Weights of a small transformer language model.
Architecture: RMSNorm before each block, rotary positions, no biases in attention or MLP, untied embeddings, normalized queries and keys.
MLP neurons of a small language model. Each row is named by its layer, matrix (down: output weights) and neuron, and shows model dimensions 112-239. Each number is 128 + 24 x the weight over its row's rms, rounded and kept within 0 to 255. Numbers have three digits each. A neuron's up and down rows have the sign that makes its largest values positive.
Before each neuron's rows, "fires before" lists the tokens most often just after its 100 highest values on Wikipedia text that the model never trained on. A number after a token or word is its count.

fires before: "u" 17, "e " 14, "y " 9, "en" 7, "es " 5
L2.down507:119126117151127137137095120130118107141111176072129097133119170163138150118140111121134125172149141086129136126130139141129140127092134103136181144132126157100085109141160111101118121149153141145087115138127101144106118122128130114109117123135086141117104094129178150181129122166123088135119117111124159111152121140095111103119170128102163140149089141133147115098143140119148114118101

fires before: "to " 23, "/ " 12, "in" 6, "Jun" 5, "201" 5, "Aug" 4
L2.down212:141151097127122122113128127142117140180151124084094124105139167115131121122118137158141096116139134131166101135097139131180156136140140118172124086145124134111116124105178175145142127080138123174122155169069155177102120145123129114121095110103129140138139120102110156132151120133114139129116135128149143119126146142127192145104118125134181111131167119153121107101115117114144091124133

fires before: "si" 23, "– " 10, "s " 7, "/ " 6, "h" 5, "-" 4
L3.down98:160106126121125153113117167107119108112127109153152156104121113117131084110127072097111133165114138115153139154114148093191112156119109110109106159093127153110114131100119125114135135147124108147142122118126134130143152147156108098116123114120153167169139089121140138132127117117115080128181112121139102152126101051086097123126111140139156091146119097137136104124106077153080146121160

fires before: "ar" 31, "ang" 12, "air" 8, "ild" 7, "i" 5, "o" 5
L2.down180:109154113120183138133132168148136142148097134118140140135116086147131121119103126172164156099116115175115151120148134178154105145142160111158105123160177122130102114113129124116171165145151100121125132109136147133137135084115166126127146160116075138133131119131151161103125128108129130172104102146145122121123099134140093134173126156137118138085097101110101122124078157140109143136115

fires before: "." 34, "2 " 5, "5 " 4, "in" 4, "at" 4
L3.down221:113081155163134132153115110134135093134131126116118153131144111101124132131128123124129149123092123133118123136100134133132146142122112099121105160114152114159127118119156129099131114115140167141147108163126094126092134142169175162137118150120165103145063131136113167121148159157125118149099068130118135142139100125115137098120153152144144138146094110101103111118101147126115106173165

fires before: "s" 14, "ter" 12, "di" 12, "d" 10, "c" 9, "t" 6
L2.down210:112128116113133157113120155144167156140144172148159170106137104170140124131133166090148119136143107152148121149090117148170124123136140149134121131103163173124136072130088136097135091131083128098110120109108119121115141127112152089131098112141096096157103149171108130156112177142158130123094120098139113089112135171098085120129167108159113152128131143130117121141085106094141141110114

fires before: "| " 22, "s " 10, "ed " 6, "ial " 5, "es " 5, "er" 4
L2.down295:106127118095118147134094134171108108158150139174102113146129145101154129143169156078124103112154162109139117140118160122102097133164130178127107113156146130161148093146131151111106131147109099103140142147143164131103123135094167163128116126089126070155149121130114104142143142156132128100138131154149131142136125142140131114123165116110120134142127158124120141155160117146127143158155

fires before: " " 14, "s" 13, "t" 11, "t " 9, "is" 4, "over" 4
L3.down63:133145115146130115119142113096093150133144123131140149158134148144101157133162132155156121113133182138099090099095113139126089133135132135130114139153115152141109102111158118133120101143166104133149137169096196136139145129127130109123141104172189150086135158101150166118118149114115120136129120155098144138091138103093136110126121096118134116142172116125145104090122125122136110111158